Part of a small language model's weights.
Architecture: rotary positions, no biases in attention or MLP, untied embeddings, normalized queries and keys, attention and MLP in parallel.
MLP neurons of a small language model. Each row is named by its layer, matrix (gate and up: input weights) and neuron, and shows model dimensions 0-127. Each number is 500 + 40 x the weight over its row's rms, rounded and kept within 0 to 999. Numbers have three digits each. A neuron's up and down rows have the sign that makes its largest values positive.
After each neuron's rows, "fires after" lists the tokens most often just before its 100 highest values on Wikipedia text that the model never trained on; "fires on" lists the tokens most often at its 100 highest values on Wikipedia text that the model never trained on. A number after a token or word is its count.

L21.gate901:551537540398542476495531412464407492544513532511522456587476463413468462469472509546523564515485516417528548429471504573482512458582536488481543530539451475508503591485477430457449493422503485483506519530487508507488488502484445521479502507554463523519487495566516575454527512490497508568517537547478469481524527467530534473475562507491511472482418512507469426610450443535541500468487
L21.up901:504466486571491475505569495496439511448525461459475465490406448541516539551510555483475440426453446485438492453519516598453476470483474497553468522508485488422446497447421464558555553451485512583516466542458569464473471514461520474552482523525526550440476428534606486443480585471456502516470536504447463525515471476502524521509548462487513593446398486491442480483530509480481545489473
fires after: " " 35, "," 17, "–" 13, "2" 6, "3" 6, "1" 4
fires on: "19" 35, "." 32, "10" 5

L19.gate510:461554562474498485501502514531540455502459436469462519530510512528565493578504519509510481527475552543550447536433530481496510444536514490490485536460514490551489485507473572489441538458564409550528553460534522447480529522547524529513469516521448505529564543540438438451498540428454470478485511512495496465551494561489515570537531467516516447549533519489498544516462543512564491401531
L19.up510:394558548583512438442519474470496504474562482496536499494502531417461514528509485489507469426453478445482451543560534445486445513537469437504541485498499496416523573460545468481514550468586480571460523414461518555485474454465465444436443494519471533509472602508442571487486483532487501485543491526459517482493535480500455477483482547473488505548465546457499509425441464535546531472469
fires after: " " 46, " (" 16, "–" 10, " |" 9, " to" 4
fires on: "19" 71, " " 19, "–" 5

L19.gate32:538539400518456536465478503538563565487484502436522475499433500509475493540500525478517541493429523455513483491514427571474502433571426465459453497473474469514526490446464444478419464477549475499463550560527569580425409497488495550463509543468522555529526564498464516525531488519522526527480521521432485561549573508482525497532477507406566468525514472488556495566483571503477509489579
L19.up32:469570490445513509456474506464519478541547524520494496529450478509499546476561510496497550473456484528567502516526483482527483478529473486520467547583600488504498476512493505492528550563511504442540443486489542494424461493432504487450435490465445550515499476446491581529474510538457555508460498538471513389584552516479538502450587496506478507493532512471484479525515566518503532552550
fires after: " |" 36, "1" 14, " –" 6, "2" 5, "3" 4, " " 4
fires on: " " 48, "–" 25, "L" 5, "b" 4, " c" 4

L19.gate376:448551512526547470510576428489531473573591440454467512496491569484516470564488496572472484561482540434478550485526459426501486483498518446536498523523438579452456507488457443529490470491505494526470453502467525539565475505470539506500458468487549528470474454521430503496498559485442541493552566542493463506509442494563442482508600505476472610479510527550516591518428499533455535494529
L19.up376:504513459512569438464455478442454417526486499518523494493528511475469531535478511535565467532502506444584456526577511498495484493488524528514520410486467560504471550523445570530420473529460472445503569454501553466517579479597544471515537461531447554413476550461473491451524552511522521501484449511499524503561483546495502489540485447539467526534496488603473538497425448449424417498528
fires after: " " 59, " |" 5, "7" 4
fires on: "19" 54, "." 7, ":" 6, " Fem" 4, "," 4

L13.gate1103:430493508511463530450480516441565458529564520453475576519436483583519541437516528487536475509517474494445479477559523540498517595524462514531371518519503497500530511453428541457385484449519445495525490533479589444489531430524394528522531517462494494410505502542530447429602458446513512455465499559511505507500506532453478515455567430536544472576493511559498538491497463506550451448486
L13.up1103:512469569480507439411574458421551472476519596532464397514476562438562540523559534467466553458519495455589554477492547511569515476496474509439526564423572532501520476545489526478561409508519545476516538487472434452474448511521540509536526517458493468540504477574584497549491460568463530537509538472434509485505487415471519553495563522496436470519489553388456527468538469458595536483501
fires after: " " 75, " (" 10
fires on: "20" 83, " under" 4

L19.gate676:555505416428442511534495545506509463477517451496467495478411459496513528525451521512484481563490464537480514476508526606501530486477481512508460478540475491493542508500479417474543530546514443532506507550434451504549526465468510586529458438524506543528502550481558535450554506568539425485522469469491533415466532516492488523417567540496468460487550512433520468515500437464517520537400
L19.up676:533498462455531548572537497546439418520562513586474461512482518503448541524511455468479422520464476493508556473523521537468556506492517478524511502485483479542521494466445470454507536444466495517467522499417507479528460534513484569514519448534508516539480473542553489535511577500463473452496556536510547533534510498526401508403477510498462475486446544506554430457505555521502495376496
fires after: " " 32, " |" 23, "2" 7, " (" 5
fires on: " " 28, "20" 27, "." 6, "/" 5

L19.gate39:491512491502463478511507500463486471523473505503461384497474507583474509495554504500487480504528601507534437484504534572502519597495467568454512483571496544536477501511497453526510487481570514516470527489484579460436490583573488618484576433451535550525495492576515476484533501582437512501472502504554604515505515490515482444487535506497512512470515473454442514521467507508433474489540
L19.up39:424474499444485494439544479521490552453451508502506404524476498445554495482497499597519462589459538425462537510483415486528388490470486505594484463492490406483534453477486458496475437555469504536460523490575468524453488479484521519535488482475526509488514437586544486519480455544505423505556438405554574525431520498491490550500498541465538546521444517509537512523447573504528548509581
fires after: " " 27, "3" 7, "2" 7, "1" 5, "4" 4, "9" 4
fires on: "." 70, "37" 5

L19.gate765:514512511569489480455483508490489507465460496485453511519582445445485497534484470485573492519523503481451542456529566561526456546516455487465498540445452512489479517437460599515544512501487462499504492484521499441533549530481557476542495537484478562482454498486463558468516481474484492526502493526459549502550496493508476518462545503551495632438519499475443550501437426516469457488480
L19.up765:517527521514522504433551567472519487556447453475499482461544460522500452481511500523491488533550478522472501499497538555486473484495494524569512560461476425545507526470495475555501469484476493569554489474542509483539500529421576404545496468488499497438497469534478542394425517463515523513487474481548506528534367513489487528549485485503495528488468445520457519580476476516473535548500
fires after: " " 43, " |" 9, "7" 4, "19" 4
fires on: "19" 29, "." 13, "18" 11, ":" 10, " ." 9, ")" 6

L21.gate965:606521465536481588455516525502474511569443520509481476478549498474482463544498503441524495528518423496534552507513489542501426536439484500574578481525533472474468566502484504522501454517536395501532544557509587512504535575506468504499569553563544470518542522508504505451521431471460534502509567528505450514497535473526515533505547503549552517547492550446512451511577524524526445526541
L21.up965:508544490553457467471489539514433485493506488492478467456484515488505489513542533444464506435466481546452567446502499441472499492521520452538449483530486446454542529517455472511507486466420503492447512476466524490472477550489525545468520447505494507455502594505592546433466412515539510545416472503496476444507467465547516501524473511486537516490603529540503482549455415475486479528453
fires after: " |" 51, " " 6, ";" 4
fires on: " " 64, "." 9, "19" 5

L21.gate1341:470527571487488531510516451463480511499540469583490441543503486459548524508468444508500500442486491506546520488525527537420447451540476610547510528583471578451529505470490493496507521537471457418555558500541493534473473460468462593463523462490449463512443452503492473512502528568422483537564477440518554494554458501484546534544600498463496403571567489550478520494458527486435492483552
L21.up1341:472463527488458521477506477437517529463519465426497457548465472542524480478526499472541542455476474476475431453566502558481513520534513538520431448578566507486393498476538524458509456504456458568494469487499523517562474447505481581510470507534445486454491441475491461476526527521493479531408517460507447529519472479519459440549547613527504505563497477464514532499549500527527503454503
fires after: " |" 26, "1" 14, "," 8, "2" 7, "3" 6, " /" 6
fires on: " " 30, " (" 24, "–" 20, " Jo" 7

L21.gate646:443518460563544490484507476573483521436501512538441524498471445456495456584497546441501521457519547566494491525459488580535507488476493467570461519548511513525477506589469452458529551443452542517465448435477481535550511525462436484506582558509477475503568513471497463493603488522460467501493504506486419499489501595462560457478520514498496492498455441501472526512451509450483507539510
L21.up646:461489544557465463524537471453470437509588444468543559487450534536540532508511479508525527492509515524519509510523547524573554498532517533530574503546531508495481489496457514505468513522524539402417541470430524485544481502530426494485535541594527518452538506479513551478423509517545513501508494574591495510497483550492502485552474483472474551569502489468484529518462502471433503492494
fires after: " " 40, " (" 12, " |" 9
fires on: "19" 49, " " 12, " was" 5, "18" 4

L19.gate23:461487450495556518470582487459468508568572500516456477558485513528518547548516516462485516539443436514540490489525523578533483512482518483508465532504496478424408535484528414497584516434537475530466536506434533502519427542511571501474456441529453466568503458527488495522487466514499511478400463527431600557520459432573523588478591460558535527559485464428485527467521513548518412480479
L19.up23:463468442513450545513538601427462526566508474498477466537543516517445475464542496510524524506459437543549538474483455462470494583536509514553455499561440511470476446400498474545497498503512465551497473506486553472491466503495569506532501474527482564565475433497492449460475529489508518493521526519544489505522463529560453476530507541498570577494428530515528446509549486483422496492593
fires after: " " 52, " (" 15, " |" 6, "1" 5, "–" 5
fires on: "19" 70, " " 12, "." 6, " an" 4

L15.gate488:491541477483584501512519473495511422448414463453455556507507567531506481553448490524474535502441524502523471499453488577482456535492481512513448544540431491505516518511431465510460506532543426540432457474434491427469565497519465433593614570470550545573387562497488515504494514563437448475493473509418473461469458532560487531524502507512551525479528604517567495488459470540477491557542
L15.up488:500486463523436494437535521489506517470483537527516449479556477518424462497517549530493487484473474472469502473485486469504582451533423536527453482536526513504566458548521487501477511567571517416509486494430602446458494492447574448598445422518556543484523520447539532501536397479522481502466568536527503565508434495481467608491442511521562530487474465476552538495528471480558508469490
fires after: " " 41, " the" 8, "–" 8, "18" 4, "10" 4
fires on: "th" 22, "20" 20, "19" 12, " " 8, "18" 4

L12.gate773:531510508435465471447520563487545498516546522551475435508490394569495439516516459469559501494422589556500522506492501500520513432477509546501567539550426513507504536523504438491525513514462537497592447562517493508519482461357477527514436468435566500512492490455453483469500506510476467559473427470467481555495588610511487461538454458506454546499528496541539491491502493479509446527516
L12.up773:501512466479480439490517466544450519434449570472474477465450521522469429558550458491532524480481549552517518492508496493525477504503497525464410483460502454478504541540454490465483474481448481540595508442537499534565496449518479488539508541554501509471524571488485448495532523524495457525481488527488482461528577534561494487444418473536480473464522512455510490453482415498488541491544
fires after: "–" 31, "-" 8, "3" 8, "2" 7, " |" 6, "4" 6
fires on: "–" 30, "1" 12, " " 12, "10" 7, "11" 6

L12.gate172:544456536541443551485512509550520554470477505424528446489454496463451519495530500547531502559519488479514400510455560407427444448479508548519508536545542507551522466513486469441400575529443511513521479476484516516463488527539426523476551418418454500571507536495553533468590451545527535517519537517506522468491526513622467524513456525481501471479413494479441519513553463485469501508537
L12.up172:486504489508461496529536467491462518598542497566569479564437466506479513481515517474481516510500434518478535487466430507513501481387554463474502505511500486503547525459525534491516587503532486520537435506519518461452471490481559508530519516536463427424506492488430537503517507479473472471527514442445582557503489553488483443567521451490511548560503559433535475468496483486493515600485
fires after: " " 50, "3" 6, "ell" 4, "1" 4
fires on: " |" 99

L19.gate312:473504454507507514505539546516459539497534525578521510504542495524471473399488494441553538527556447582424477587516509502469532490538537475445561498531576529517546441462557515423553596545485524468512533474570497532450456474536421534492513595476500411473497468481470486495492485477542493497514480488536512517564497640523500502455537455504515517453486485566440407458429519503509536491511
L19.up312:497497526485579514476443613509472469565451551541551467484523491525449537514520497478459544455577476522384456501533455400547481502491462496514477476556491497537481552485463540455473545503508537521563493565479496538484547498416494507457497640528534537432550441545429535495540541514531480505463536471426436499484531544477532561499560473473477520524469465509493482459431483465612477483497
fires after: " |" 43, "," 7, " /" 5, " d" 4, " December" 4
fires on: " " 62, " after" 7, "'" 5

L12.gate460:526516436493457447474456442417490487598525520540460504493421498457478532453512487563486551493493506535459518504532496562500534455490451467514528529504508545467550559514546464532532432498537451508506466489455559414516488443478499518465553492514484428512547488457541499503550489471516463494495531426613551517470472533521439525525478472503488513499535461551529552446530431574510495474489
L12.up460:429545417502553440494540394463584487594492554501438487460498451428468487504560529505457486488500487532475433490493510566500480487504501498560501555479547528436509517523503460457522477494423485543515522514475514426524438507467515472473570538522485508525486500516489480525507483551503461564554586484622567519512449513556510561490552487537524490541518489515497510528545500516491451499487
fires after: " " 78, " |" 4, " (" 4
fires on: "1" 70, "2" 11, " David" 6

L19.gate950:442581507521498505519453526507509524540568524618538533465451540498582466495579559539458514537502468468516473520548467422498541475450539499474497457511416498427512504519473498507495528486505472428533514530586512494450486541474487513500561517453540511531510434564472525519459545504500478452443461528468553518537480527554442512500530530490465442502559613410412500448548531480454485491514
L19.up950:567582590519418521514406502495478519494542503530574476485462544565492520538479487485501487505466508526498543495507470439509490537539404456502524466502504536527511579580524478497529497478543448447524498579431533461484445513426495562530473554498430563503437493421533519549504501578555493485520525502513497501455500483526469514565470443523459403556488498571476568498563480468477546517491
fires after: " |" 37, ";" 6, "AR" 4, "t" 4, "o" 4
fires on: " " 79, " (" 10, "–" 9

L21.gate524:526474522523521507516509436486494458486479492491514495459498552480462407492475498536541474519486518483498435509469517564511540485476512556469634543536499524503483362483462516468516508503532521514523584457463494494505496541438499512521518518486479540513455530555464516506504505530539566528426449543439457542495450460471523447536531507517479395473442486482540487571461518450445562516490
L21.up524:532505441519499503525527558491496433482537527521527476488388571512452468461483550416537455544450527446485438456538549599472449490400545477557501553520499453552494470494530471506426481467443512549388559506501511470509533547479517586424495467493478577584519534565529530461487521516515479474461464485507440569514525521450553439545554489539473487542411477454459490478447583485540503516502
fires after: "," 44, "9" 5, "3" 4
fires on: "." 54